{"d_model": 256, "n_head": 4, "d_mlp": 704, "activation": "swiglu", "rope_fraction": 1.0, "attn_scale": 0.125, "bias": "none", "parallel_block": false, "init_std_qkv": 0.0358, "init_std_up": 0.0358, "init_std_down": 0.00408, "schedule": "wsd", "seq_len": 128, "train_tokens": 658600000, "dataset": "wikipedia_en"}
MLP neurons of a small language model. Each row is named by its layer, matrix (gate and up: input weights) and neuron, and shows model dimensions 128-255. Each number is 500 + 25 x the weight over its row's rms, rounded and kept within 0 to 999. Numbers have three digits each. A neuron's up and down rows have the sign that makes its largest values positive.
After each neuron's rows, "fires in" lists the words (lower case) most often at its 100 highest values on Wikipedia text that the model never trained on.

L8.gate3:517490492514473477514520488463527522517513497504515456529478530566516509498504500490480535504485505542526560504471502508483499494501532499483471497499533488557508488478477522487498476514499533508499480469530532509536522475470485514514525539534509529465472503475465482500505533491474541484507469506518518528508520458532504544479523524440478467539517471502512530473498458505478509536494
L8.up3:485531476472488487510508454509500472498499503505470470486481513460482517461450471532449494497516462494481484477506469469515462520510499470485480512513536503515475483515491490501468511531533520497435482501524479459508480520483481499525482502436457511567518498534514559486510513520519517503455466552520489471514505485499499506517518474566469503477461485515527517465512526519483535532503
fires in: "which", "a", "second", "who", "respectively"

L7.gate378:534460485534524597474485490517500506480471495477460525525470497450547504475503499516505472479519508512492488463478464555477485470499514492533489479523469510557524522499435556471483501548504497486488567489519479501500521535477469519519469528486452486469515496494514532487513463484502519496508521507525470450515477484506490491471473501508482506515478490487502500506511506510480534484499
L7.up378:520500522509487505488520454528563519515479491485481458512488477486531431531510479507512513489511519482552493498488503492493500486491485522466487466503466534497473495459505507514498507536538477499454532530514550514479444575471483495516501482529500465496505539531506497497494507558516500512537495529527474475481521485514488473428466528488491489505461520424514456523539519475515516489504
fires in: "which", "of", "between", "them", "invited"

L11.gate591:508468478473514449473523449513517495491508543514506515504490484520487513497500518514541523509511507504502521484522469537501490488515510511513511504512555494521473453472494502546504517534442501519492475499478430529522502558491463499529459516476462482516506467501457478486488518540494520500488581482501502516522504480492500513511530519492571509520497495520476498491515511492490489507511
L11.up591:507491516515491494501463479495529478507509413543536495517461471507504511431466511497505523482474502473516544478488486496533442517481470511491491460531506490531466483481512538507486468508479536484550512493489486481498535491510491501518522492542515496537512470520497469461503507531490521497532504467518468517503467494495476492547497506512446478498423504479448507484509494528495457532500
fires in: "and", "which", "but", "who"

L7.gate330:441512453463504486505495530497516526548513472473461495483562494461523504480529514500516471509480516536517502498450472524477504501513490469482501509501533503499509478482494493463511538475466519488504519535465493516513477541498519512504510507510488520482535484477483492496499455520474445457540529488500466488488467510512499488486489512477519490550521451448485492479511541485532511503457
L7.up330:508495501452519473457481511525482481545479493474477480534480532500467500525480491527522480496489528469486514534488470517529514483495452495458525473503492523495517472503498467494502491470477456484513549521553508506442449466493503466439511499504472522514561526487496499527542476506528459488527491500518502502506505518516536474503513411505494497494510498468493475520498492524449475496474
fires in: "after", "following", "before", "of"

L5.gate355:514502520485486517515491544507497495510467502518529471521488474543474473479495547533455514497455469519451486467499454562479530498507498495491485506517521475523507540477483476475517482497478533500507501518513515460529522538475464488506544527475490535486445498455487498512510507461482513531551506466516519455477504488484499504484515515490483524505525495536499484480517509488514479511548
L5.up355:473487510515524497523514477492463490513501501527447445485479540498586481470513529509439490515482503455512505487515481518525524476470503491546491513494479472471467512442470499511509519528483504484476517537543511552530490479560488492521520483533512461492511497520517513509496541495507472514493481499516506501503538516497530495518518546449511504497447496472462508519501500494488514487490
fires in: "it", "was", "azerbaijani", "novel", "such"

L7.gate45:496549444532515510496490494509454498520491484486499485508490491469511514476527511502477531492477489496525462498471520525480503480474523508457520516533506491544508487492501524483523529486500485478511500541492509535568519530512494539548509562512512504493533496528457488527524520504475529501509523474514478505456491515477453489463489508494526484524480483481492500504507500488500514492525
L7.up45:480513494516514505463507516525504486484514534475487502491470545474488471457472519509494534474468504538478528516496539522458487517489474527516521504499486501508499495497472531519467494521502459471533459481498571492518488489525481478539492479472543478464507508499480479515504515503500498534524491472524484513480492529491485479517518428480459500519503497481503487532527494463481529477472
fires in: "all", "alliance", "analysis"

L9.gate660:483482513492515473473475541494522521465534510472510515517465519522501525466466495438475537488546494489524518503545514490457529526483514523457522547501546480521510479511501524499496507524477564527487500494478501456497512522472498551549517525502498477471504469559477490515467499514456505488499517513463547511466518453519497510524477502488535465521496506465528471473474527524433492500483
L9.up660:487497527488528478464499526456491524504483477519435506470459480512498504478473521521492518523511476529531465516480521501488503529520481482483513469533494499513524502515480511504458527509482516505503472509510471509475519488517501534498528523494422480543491513492505468473503513517485565530513464483479479512440498501510493514461483478518516531480487462471483503511511542495447537496510
fires in: "he", "she", "who"

L5.gate585:517520478483512518466501556458510565529475518489494473507463506537513515458449502526480535490495520459470492454485439554499536488507495454485531493488502503472501530485469481473437484488515487515497506509517545501514502562495467479482497507535487504508467494497470542505499521519503480495535484464473501486521509476489507522470457526485486512502469452518478515537475489500439565489527
L5.up585:507508453488515530520514503470462502508476500480497489442521520525514526534529488525437515485539507563525514508490540503478533466571493467498531484529497521506508453482482448474516496518528527489510479496498493476542506500486478517496505526509491570510540487510493489499532487524504484523483481514478478483473525519524521481503471494480532458504476472490520494474524503513472480447505
fires in: "they", "he", "she", "married"

L11.gate602:511532528481516553485465463515480534467540515523486467508520522474532529497497455502506492496532480499504466499529515496506463472514538490483471502497508563478488475486475494502476521468493522507481487524466477481509498513548489542455555465490435502492484492478542502529466491507487505520489511499513502477482488533473516475494492503498534488504532503498494503493509526527503438516466
L11.up602:458483522478475517484481455450538526522509513517497466503473502497505520520490515493490478474499534500518533524480488518509508523523442502473529486503526477497506506458540476494470481541459520499529486434540485481490508475518480470480498520505453491482527485499502503531521473475493529534532484516522476484525513539500511536498506517542494472485555504565522523477489512488518527510516
fires in: "was", "not", "named"

L7.gate136:520513486481517519482500514508547537507503481507502488497527502496481478509494533526446504505501535550495490443505494543454547501474478417493497502496560480541480532494479551499499489508520486482476525523461471465555455507483509503480536483476462497512504515565492508489538520476549465504525465481507524529490512485495499518481536508470522456471522461471521522484513437517501481516483
L7.up136:475446466464539521478550500507513522523477483485496534545472479513536485504505535523490479483480490552502488507502502486503475457502499497536497476478468536495504496504506471506512520518500519499544499533507468533522465489463505511510466474530476503509488485480500536515510502501498485510530458526477413506497499488487529472551478482501505478520507537491497498549524503487482471495446
fires in: "of", "in", "by", "from", "after", "into"

L11.gate102:527458509512515523464488493484480497473518496505468492533477508508501489509446499512459540479555461475498474479476492529486508500475523487505483525491506482490503508515450505455513511487527550489542484505481527496505517513501412495503565504489498467483521526491520474518472515511478542502505503551522520488514504536471469542449490558477495514506466515532472521498458460513544475527513
L11.up102:517506512496518533527528466474510447527504506450471532508528474547494497460479475502455534506489477482504483464476493487478492517497471510519522495521530492467524466473546511511486470551517494489478483467486498474527489469504493475519486476493508518507514472502501466476509497469500511527464475493512475541505550532479539507506510498453513507509524546488495489488501532470526488533464
fires in: "was", "is", "not", "are"

L8.gate36:495480479490523545529478489471496474525537527490494501488527507505529486445503514493540504490533507493505472535497461486490506464467496500482528503532526556519513472473508489488502510494478516524545473530488519490485501490487480529503502482491451483473493505491486507528481507486480515530486507504473445465466505510531542489511508533464536479539474499506492510536464483503476476483514
L8.up36:483472527480500499475480480494478478532506492478479533513512488566482499528465504516488523540524466502501477558490487502502525523473479514523507497559490521473525512475564506520450497522492482481489501543457465499527477501464488491460499507501488508478503534557484515523507529530512508508505490474464499483538478480554580486512506533532478502485485494504500494503508487525484476490539
fires in: "would", "had", "s", "might"

L8.gate356:483477504475526507481455522452530556527531505527516502496544501500525487497514507464494495515540481527516498498518506551464498506512499499469460483503528496523519495494536477514486482520520494452510564503501497526500528531505518474516508507513499514529447515461478502447501497520483445520483503460486511504480500514540506477545497539500556464521470481507512516481490520484486497458492
L8.up356:513531484488519479490503523498491469485535465503515531441529500527461478510543539514477492473502469541483525490482472496512527511509524472551550491464503504531522497515524503550539508533527508510480515472503501514517497523478486476475508506477501461530464468509487504485525483537496529461524531515512507501515487501505503529494487487477507503505559496515525513469494533461472532504495
fires in: "for", "by", "forces", "forced", "former"

L9.gate198:490512468519565515514476463471528475523528511499451466495529516513505523512520488480476489574495515497543517527517467505499488439514517468482506476506528502505516470473498543547498557504516511515490519507512484461539497497481488527485455485505465484507551499479447493489516497494473485468485488478481534495472502525545522515469530488486490481535492486532534493516476535534455506490490
L9.up198:490475449501521506468510502504507536531464517497440468498506522470497497490503481509528477514474509516544477507457458514506471480478497520501476481531541472530502512496486510441523440527445485486491520476554512540498483493514550502522509506536517502496463534492467470529501463480519545530526511497467500485534479528530472469545520509515495502485485522518474510512503491505472503475524
fires in: "until", "since", "of", "to", "before"

L7.gate217:506500503551514537498505504523460534512493541503503446494501469454546526471544498494513497452518521501480539516482486493488480468490510485468458489504532507523497493517512477452497489481465514489503509510507487480533474477459501531477529522541515519476474478573468502440460538509469483497501486482548484460482476479488529544485487533488499460526512510467522521493478518501464503460521
L7.up217:499477466504509461514482503509469527471434491489476491499526510469502469494505496547518560479505557495523503514514458497501514509506458517495471468522505512509486489464466491450509509503486504511517492520483507494496490469501479515482493521509458514526510467496503502527507515490505497500501518480505506480495521490507529458535555478516453488497503465466504502557494533493482487502474
fires in: "new", "former", "main", "full", "central"

L7.gate554:494506542530514456542477551515511489505514522461469492454486495472527507492502548511521501477520520505482484524503519567481523470476521484522474450494538478489488484466520519455535534485548533491475488531482573491497471524484487519476485480499480487538479484505472509527519478500485451481479478528498477508514498516502511517500510507472512500534484488540471489497463523510477464496504
L7.up554:488506489522497488503455473508519464493524503478481504469489501468504502507474462502473495475461506453518500486483498454457528543502499507463504507560449457482525533487515528478460494500497508486520487523516480502479487539502482473487471487462513529455501471479535478536491519489496507473510537496496454513532478488479509472552543482534490487499446512527567493501487530486497476518502
fires in: "one", "more", "two", "most", "three", "five"

L11.gate426:492444530504515549468485462496492459488511476491521512487477473492517490528501523513547536522547487496498565488494492505509552474510500520470463513503486464517520523489522496473521518521526509517504567531541508519468520523508495497527480495514529460516470526495431503455491469488507466473516530505487493508524511572478517457452463498503501489496530465515489489521508465532513533504527
L11.up426:493523488474496517522504475503488545510493478504528500531458495508528500511505497518515525492521513508504510488490455489511500434507496507472482479509509488473520469460522586452536511502485524500505506532512523493513479514480497482513488491563500493494507527526469536464495467492524505491503527523520479495497449541546493468487442456503498507479477480526480488481507447518482505440528
fires in: "him", "them", "it", "century", "themselves"

L2.gate615:482483495477486490481505512497463562517470538494526562517485510453473507475485496502474485500502466482506467486447477538526522497500488509503471471516542522511469502503440456532473517469501522479500503488502469500526482524533499501498512498498557501510464498532502497481504515493471504450479506496499423484469486472547513505530515522511472493503501488502533498543495466495480527511486
L2.up615:486477484549529452506530509498505448510510522506515512514490502509497501472507473514492531517497559477528496511525515520494485499471509518547509501509499488501552551536482484494463482462449468530500517468481446504503517470516481468502512514484494505467493483553494434478508537503488475505507514469477460487474473494468508522529490490486487481478574516487548521544502489492469510476504
fires in: "only", "new", "original", "originally", "significant", "main"

L9.gate593:497491514514483543504478545463491476492515474557517499499481528471500529515467534486498536441508502468477495485493517524457530476504487498445491507468499508508468525492517492494498537504491525507478494511479516460489509526514498471529489468456486573518417458511450521518513454537498506497462473484493514454533496497501481512509507543497510498492471489515518487498489514489460512514480
L9.up593:484499468552498512533495464490471522473507484523487433493499514458517508498484504519489471485531490518551463464501529512465518487462508509512505497525535519495495459496506537481493532471486478521521501512497472476463513496461467533474512481493525474530478499504471501508472524529479485471502521526555503500503504544478511522511456535457475503501493503487468462506476477521515455509521
fires in: "was", "as", "became", "of", "be", "long"

L2.gate441:511514522464520513465526490489518490534505498476459527495485451542500481474467547509494519469512491506457529444509510489499536470492486439451482524467461507537453504490505499488522487525529503518503472518523551505548505470474494474507502503524460491544462478505474483534472516501488527497499517520529469488473501543517468495490541555501508475510528487512500497499486487473500496494516
L2.up441:477508510482500459468545500509514508505499499444506527494508459531458503471505537520506510503486537467476474504521481482469525504483503507493521481473464519536457492501446486467502492527507493469506490516492534492532498444472492463483485512544457489506540482494520449532514543517485512538470522514525534513452465526494494487470522547509493471519524497447533505508532471473512506504511
fires in: "has", "along", "down", "run", "written"

L2.gate148:536490541524472456475517477529496517496497541511522497504478554502558540521509489499510534515482519514493480476543479521473561487491535459494477481497495494509469540454499524497479480489534494509474513484514500523516533567482488502486520484494490495509490517566480510512458527514484490456522505487510488473486487499493505489534469515495506503506545461548568480558466488512431505489503
L2.up148:494479531511469500475497490503470518495493530510465509524466553498535503554508478506525522515490479509509456507536495537495514522493538485495510498505525483495466524442511473499520510484479510500512499465540481517501521566470541463472523488441528508485518524531490441475524529533475489469504509472522501469507455512491542496554470513505499525512508471505542524537491519501473514453507
fires in: "first", "last", "original", "entire", "former", "earlier"

L9.gate28:487482522479484534538540538492439458556514482457478481527498489531545471496489503502516536500483531519507499538508510535476489471519512470527468499493527517501508536472526534507506536526523502505500477510482501457543501518512489470532557493535505506495474506533502554484496517486493487520462509458454461494473466488521502454480491592503504490499540494562508495467498474457514521480478
L9.up28:523501533469498520550514504482461466487493537536479493473517514504494510510493520481503486497527492483518471503535482537498493510543501557547500458521538534504484468501509496481465478470498536491523544478489502476502502474498528515502501476506487488494531490495509528495463523519482455514505519489471495491514482504462516499539522527518572512500517495507511530522465479470484541511491
fires in: "is", "was"

L2.gate607:512504490480508470507547525518480530523504503493477537518477483465510506489465504499504479505517530499517494499459483462530493492514479474501512477504538460524468447480486547492491485537485519498514493482512467466528524544446517482523476510500469524502475495538501525493459488461509491511524500512458427520481492470518473439506486521486504500507491502516510506476514444516479525487508
L2.up607:509492447506527474502495547497505454505519495480509506488459493500513514483514510513501529518495463493508480525505448521532497505521513441484510513512497535544478531465543521494517513521526516460524520486486494497478482505487481535474483495484529515504532498496489482544509471496508520514474494511538499518477501468529515492532520557539512489517503458509471512500494490521536535518513
fires in: "who", "night", "gairdoch"

L8.gate87:491517500494534541475481482468525508462513536473461501553482539514502504457491490496489517502504498495552520537518490530485542481498508457512458436442525490469531526479493504479474513486461512487488501507497500534493507520527467532511489490526530499485460477537503491490512458487501468518511523474458475461491473530497479515469457493464518537518517490481518500519513539480482566490517
L8.up87:521525458463482479515483498515507526496534527502483476516518484517498521509512511501504541481473447512515481495470470462480510506509465525456524529502527536498457526506544555469490523540520493538430484520499499498496505535483478508465509525512510489488514513526447476502524517506514546496519506509481453449513489509542507465498474516510543519486496488482526503509498534514486533501475
fires in: "it", "them", "he"

L7.gate479:481540458501523452490499468495510506452476485459504460484512506475440496485535504520521510487476506531505489453467509476540529408500495528516519500454494469475531548494487453533505500522522523464494504552481529496480526489515520539512540525512538502509496490493487505499499508506471521457490531530501510494473495529479490498476499525509515491529490463531498477479496484502505503549511
L7.up479:468553465506514503533470493474486506475488523515499495532471538496467492475512474488464501490496478485521475499485477531489490501466560534457487480472504479510525532531465495522503528474524482496503469489515536487479486483529540544520490473512453544497500527477483506520499546485474487478473520489517464489523464519486526490466495483476531502505475487508490480502470518529530498502502
fires in: "of", "and", "leagues", "ceo", "manager", "politics"

L10.gate450:503471493464569502482520474484520523551507499493510510504521450494503509486488542465509526457536450515503464486526495515482550475503500446481520505491508501470510515523503518499488520512512518462494479518490473491531471468511434472503476484474504499549525479514506499523504527503482505495502460499453497503492482513470505491517497578491525489538500526507476500460486472498498516489492
L10.up450:546516474522444549500475509485499515499499501492490477505502502495497527498487506517521494508488486485502497493477476481524502445500488469480582451516497477535519472467480524486444501489477501513508508550503493471565503518484498472486528504467462495445432511467440490487508466476500510447494480432500501484454501436500507513500505512494509497489518481522487471502480510506515446523460
fires in: "has", "have", "had"

L2.gate146:515468517465489506534448466473518516512494513464470490495482495518506497482469519485543550499484473531497558476517509475488527488507475504501442501498569465517460496534493509497535480502531516473449523459484499484509536506471456480513550497516489443505536494494519522526499503467513509519544532514524512526432490497487499508511558503520523494515492490498502505486505506475496519496483
L2.up146:484532478511526508501497468502521516503473515486485478550518498507508454515487512522511531539511482511497487524486490521474506537485493490458511535550550476500449470503528491517499471505516500474511485523468500479514473496527468504482525496508464505493515528487519508540528539514469473571552548489492509498461509534500481435464484472444493513518449495468522522472503469539478485495487
fires in: "which"

L5.gate330:465480515514525495510506489470484519508522515509497491486488501486528516501499492506512527439486530551545530503515521490473471435517516492458513470517493520496525497490493484495514531523477492472457509522523509506473509483514476539536521487466533484501526497478478556496495494519507436535494506502491515477499526469460481512474521499438515469527497487502509507490515527511505502497491
L5.up330:489452487541525509518485447517538511504504509488491473495497475499535509505527508564492456468542509501466496466496498508504506486519527505513512495444513500515527510482460497495540575454531532529496471500489484469513505490433522483530486501465512498523536528474450521491532536545496476507538502491503490515500504511469506513486483427541507527500458498542487526511520508480521523502479
fires in: "of"

L2.gate328:536488529504500516517496507495518527473513487476457470462496465502508470512483507504518516481462503499510508495483463485486515478534524501473499523482512521525492511452531528562477507497511519499456521468490466473475516491552502545476504481480499545532502485517498482519504458532502521480497473519505499457476455511498442501494516498477509509477510459498496534505486497498494520469509
L2.up328:442453479506515482512485480504467467491482483525523473452484462497512470500535493521525500447522470534520514488484494523504493442479482477520506507529527473540548531488490522522508556510528515527510462491478475511490480514510491488514502502478484535491500509529460478488505485518531494475483501448513502485487512474465488478489542505512503515472493476488505484498538513412495514479454
fires in: "of", "who", "for", "nation", "institute"

L8.gate99:496508468513503532450515487520496508519511468525532487494521508489518497492498498483479529501478583490507476494504481504500551482538492464462508434526535479523525502499481509501522553500533503514461507508490504504529509464500531540499509471512569461466449469495502528504476492530469511493471478498506516512486538543491486481482500541456508482541471471505422493472470501505490478488513
L8.up99:524495522493564476508468512480537519545481498477499464505525465484494490495487484546512503520472484483511508470468510506453537512465485500512502529497520484470476460524487447497484533476515494491436516513506495478502456484501502466483480479525514534558528476497496489511550472482524523535530480535508484485504513491519528489547527534527470411490490478480503484484555500507491521465516
fires in: "to", "as", "following", "while", "despite"

L2.gate240:514510488477485504507492481492555495518500485497469526476473535474538508469494501492522523546520524536552514497473494509494508508534483494491439456489506509486491503490479464500477468491484494471512522514469533509517508492538469507485513493503492483486471511519498481467502489479498435477505482477476520518509461514508509503511540540515516484502543497445480496527512492480452460496505
L2.up240:538483513510495518484538510480480520498517483548519520502468534545515534476452486507517532532496495452496483490479509489502484529512520490471466555528444458500524506514464469440517533486506482459516487516481516526488497489471465478472482512488488510493451512479518519478515525457477501507511514498498522538501485510469529525525494507514482511534516480481502485496479496487472503489508
fires in: "new", "small", "large", "largest", "old", "low"

L2.gate173:500472482504492483498498490486525480536529457498499552516500532477557507539481467491518474508496482470541518483487471482481509495487544474492505480479467497513493480501509491485511470460473467510484544546456499473538490536508464511517517471491504493536433512517500465469483534484476515487484458508540550491467501474485510515495532520495540471528496497476504504512496476454518475491489
L2.up173:525523512528525509504504500517504506511460488485472489535494468494531444492531513510458520498501526489535480462502526490537501497461437463516516486475464498495497542502449465530490514507511503544474470535480494511505497527515512506514470494519513508511501519482504522467512542489507458510488475508496516528509541502488493510484490480517493512469447458466549483462500523521465508467514
fires in: "of", "into", "between", "across"

L9.gate304:479506452530534496483499514529488524511482537530477481502459475457472496452564541519481534446514511463483472518460495538525497453511493485529474464509471461482492496492501500508456475528482517496475515555460504476541483543515456497515483496499444449498496540526512470490499518527495504507512518508511483468517520470512467508486483501487489448522477488464491497533500465502528463516533
L9.up304:529499448490488493490496508485531509516490513519475505454501526480488493466503527521452524447448486506531530468477482511476546529521492473462499501495528488496509493513499484508464497530511489556499507454489501492492496519498502548518498514471520486454505503464475459509514484522507500478496478505475530466498476490505515499497463492524453475487481495481499497526509505503513556461496
fires in: "all", "of", "following", "among", "alliance"

L11.gate123:489513489495491497489489537445454496494490468445508510507486525519537494490458510510482551506484512527508522461521486505503491488544484498514505507482497461506480521472479485480517483542540516547487477521485494518549508507501451537506470514543505505543472465476520493545464474514488539520511534515457499500515468480504478547537545504514502491512510497543494522492483478499534468483514
L11.up123:498482514516498484491439498486520515493514483487515473458510501522522535493510549523471490465468490529501511473506518467464479467476490485529515484470474544515513543451468518482471527475509505552516482486520527549523503514474524495482504504496557556501452518482473500513538452489482495487496527566476502472530496569520482481510463486518469468511480515490484504484478505499516560492471
fires in: "to", "in", "not", "t", "had"

L2.gate531:485499506486484528496478483523464516472461477523493509496503511519478478470483435512511532486476490529500490486503492496448519524480518534517494519495488434480481490490529500462457518480522442499506475522436467499488499498480473519522509531530534496487515475524499504482478460492528461474504463470481493507489503482494436527530496515538491521490537510512466474504514528503511483490485
L2.up531:486512489505479557539533523481477499486498520506502511475510520491544514486494481483557526513462499522480470515566510472478493500550510485529456492494512556584488500506445495512498478517518515541519474501512485510492496475551513495494490515456470478519526459477510494487468533511499505465485479496508535476510470531469480504490520527500488483483503441493496522556502501513499497501531
fires in: "football", "national", "footballer", "basketball", "volleyball", "starting"

L11.gate110:503457494489509527524501485453514504503522525472507513513517481522532495523494490499473493507491485510552474503569528519486460478536475495491532516544486478509499533471525485534537471494531497465497466460487527531539511492465462510492528500513477508512458523499491539489479475489495557455544520537502468527450484520498488524495492522495524473500482497535496518559515513482452516475550
L11.up110:485524523473516519494543483531509506522487521519516539501441486516497488533490518514489510496489469465472504527527493485487483443532527471486530502505450511491477468510545479482506514503525502469502486510451483535476490509502511495520520486508506499520481509520517516485518533529497508536470501487498488483536483501443500511431508504487536487534516501537536505490491469528531503524498
fires in: "is", "are", "areas"

L2.gate422:506465485480507487499477495489545502500500490535499469513517488470510454454532488525509546541509517534491518520522483504468498514489503520532471527464454505490542531477520507459538509483496510501483518484456488502502534513488457558512500499499499503519480498485512533472478524519502499526522508531490500456527495496541515512532539548507509469510541505483543506533488519508495474514492
L2.up422:525496475508509521512500490486527503514481457542505533502486509526467491492514439512490521452538487474492516465456473530505494493476495500537493517516536447476531534503497529513557500465512518485471476504471496492493481533505528434546521496498481456500475529501509488501519518551489516472473525509541507521529507497494525497478503528522489442504484485479479503497505496487432507485463
fires in: "used", "support", "known", "sharp"

L11.gate28:509508473467508508535499465543520510502516486469525505512474469480540505492505493485519473490507516574513492513527483495504519472495501465509497490466506512506467518484464477507502480499494510531491478521499507502549506503483461475525480516478431542472483474491507513502487488528505508527489546520488471477495479476509513498470522486553547512488495498530470499467502500439483539476505
L11.up28:530513503538529478475504480505495505463481528489487508460497505487542512500492480525513504451513513536552469508538497533506464481472532482510503504543471485494489545492516503521460470476490516468527529502506489509481476467511484482441536513508473501462495477531458538459509495446486493496530507456517499470452454503495498479488468506519490527505510476510474510435524500441459512526468
fires in: "who", "which", "that", "he", "it", "and"

L5.gate5:494532479507554520496479507487510523491485468518480487504498471513510546511508499474485556517574504504503505504470475490494524467442462487462490451492475515541540544488485509507539484478498503475456526495473479545503547453552534543464484499504493453503490518505460515489452460513500499509498499510486497496450495478483522489468508498525478481544509476512542494491496484501513548513525
L5.up5:464526530517528507515484512518510480473515474512492518530488506474482509431468515516485499519505486511507508512480539486479501523442531531499497548518494516491514411467498504486481566510523522508501491499513463478545471460487529472508526486478488535527473480486485499552525488526506517537473513506510498480483500473485483519501484491499508547500478553499492467485496507529497537503548
fires in: "not", "party", "executive", "legal", "residents", "to"

L7.gate301:505489512522515529484477498478481522508481484504470500489496498468499486486493504523527490472480515481556475449500505514487495440490469495524499473516533522544510485521451477513516493514500522455445519485492510508522516523481452554495477503483530497496440517491451477476512487502502490490500488441500550506500521530503500485482486517486483498523491472475495490537491474543528508472528
L7.up301:490524457510510513503511476504482485462493513472460451519505483459474498528524521515496483488516525503505534512519511533526490495480475459532511527542517530488523499479524485495476543509496473470470529514481498521532499526495538510507526463484465532469511439466470504517511463472494527499544504503499516508519481552486490471535535497466489517494441489453475529524486492450501489540510
fires in: "as", "among", "well", "by", "most", "while"

L11.gate14:485473538497528511490527493503504512454501449522511500482510518505505530531519523492520464504540517504513503464463507506504503478508519487519486498502511508509511490498483525502445451519486500488480520518535517496516468486450504520516470515439504455508529490505479498448497490488475495503484507505550525499495527493493495524482509507501494449476482462481517472517490452482523494465513
L11.up14:492478468484491515474441513487517447508475498479505478544472448511489472501498483554454532503519539521552483501546503511504526488526476442536477462495472500524484547447461499496518516530472540516511522495459490472529486508512489493517474502500500476507555501480478495525525512472498460476507496528509510501534510556474458493465536487517525455523500497476519494469521477523512525494547
fires in: "of", "a", "by", "from", "as"

L2.gate350:446539531456498513504500489499523459508495492546470506468562547488507566447512469491480506495505491486532477480471485517512490517476498514485516494502517480529538512456503511475515513469512489478527474546506478527507519498496515494475477485469557490508537446541490471461493471473508469483515474510514493544460476478503489493529500516511474472534534500493481499536493494503497485484498
L2.up350:495476529542475495443534468495480495526499504547490482503512474512513539569484493504508517443479505460485527512503507489489546518471525512457476530454487548492482473469510517473469559545528491462472521540526493490509489507484551471480461450465488405468514508515488486508501501498496474488496561506470517487490501535503475547503517491504514496485543474529479509508491492503459517496462
fires in: "first", "executive", "venture"

L8.gate646:525542503490498503526496526474532513544522554477475508491475484485532489481509534499476506455531533490471515466517478476456525493482482480481523507498498531484496567469499581480487508501495493481508516536486521521541509491463472483509501504503493507512469532465535503493522507500499510512522524504492497485467520480522484485473547495537489503514499516518556521492515437460523512477483
L8.up646:494529490478533455429468466517535538456519486528490493475515522496547495523460452489488516498476521493514515518506515499508481523531462479488566474478510507482486442534462514534498542538507462533467499506536509510473515536539495482560488504463507513483496499506473463479526488447493499494489457521530530519481491548533496545530524519503488483506472516399496512518476481479517499494510
fires in: "of", "to", "properties", "newspaper"

L9.gate497:486465496499541499503435443516513526512499522492477478509432510525512522441497508488468545517530505511477543484572509471479526469501519454482463458532563494477521489503470523487473491498535490534494501474487492507479477523466488531497525498515504502486525454502505483518500490485481502528512520510488505478494479498481522478480508513480490495533465503510520521519500425510478447504525
L9.up497:497534465495467538480493492496466491519516538518492514515500504489497528477540501500469489524523479498486468536493523519464497496503531504451501495523521496538502513518552484458518541514524446483492462472471495493531478535517504486520500489488513470464487462538488540535507492478483489524479483526527499530475483495459504478520498481528512488493480483512501506502481455487519453567539
fires in: "is", "was", "a"

L5.gate483:501506515502500529498489497472552511514485514522515496518470486528503440447496542553482521547505471489449509462536523529446512464466497502488510490532520462517533495510497496501474493483538517523473526536479483465506485501499486497478484487531533480493467513514522524473525477493511474500509439481514514514516530489475503480456511513499511482496555471514489509493507504532474505496541
L5.up483:507502536513509496483514490485539445488494493538513525522508499485511522430488486502473498529525537498500495485469523492493466473522472494488537509500527458471528466551487526514503531539513518474524489492525503503474520513444502434528508460467529489482487540530539510493508524521489508480478490529512494555504523424452474508511527517519529499488549513491517495485505483471522513522506
fires in: "the", "to", "for"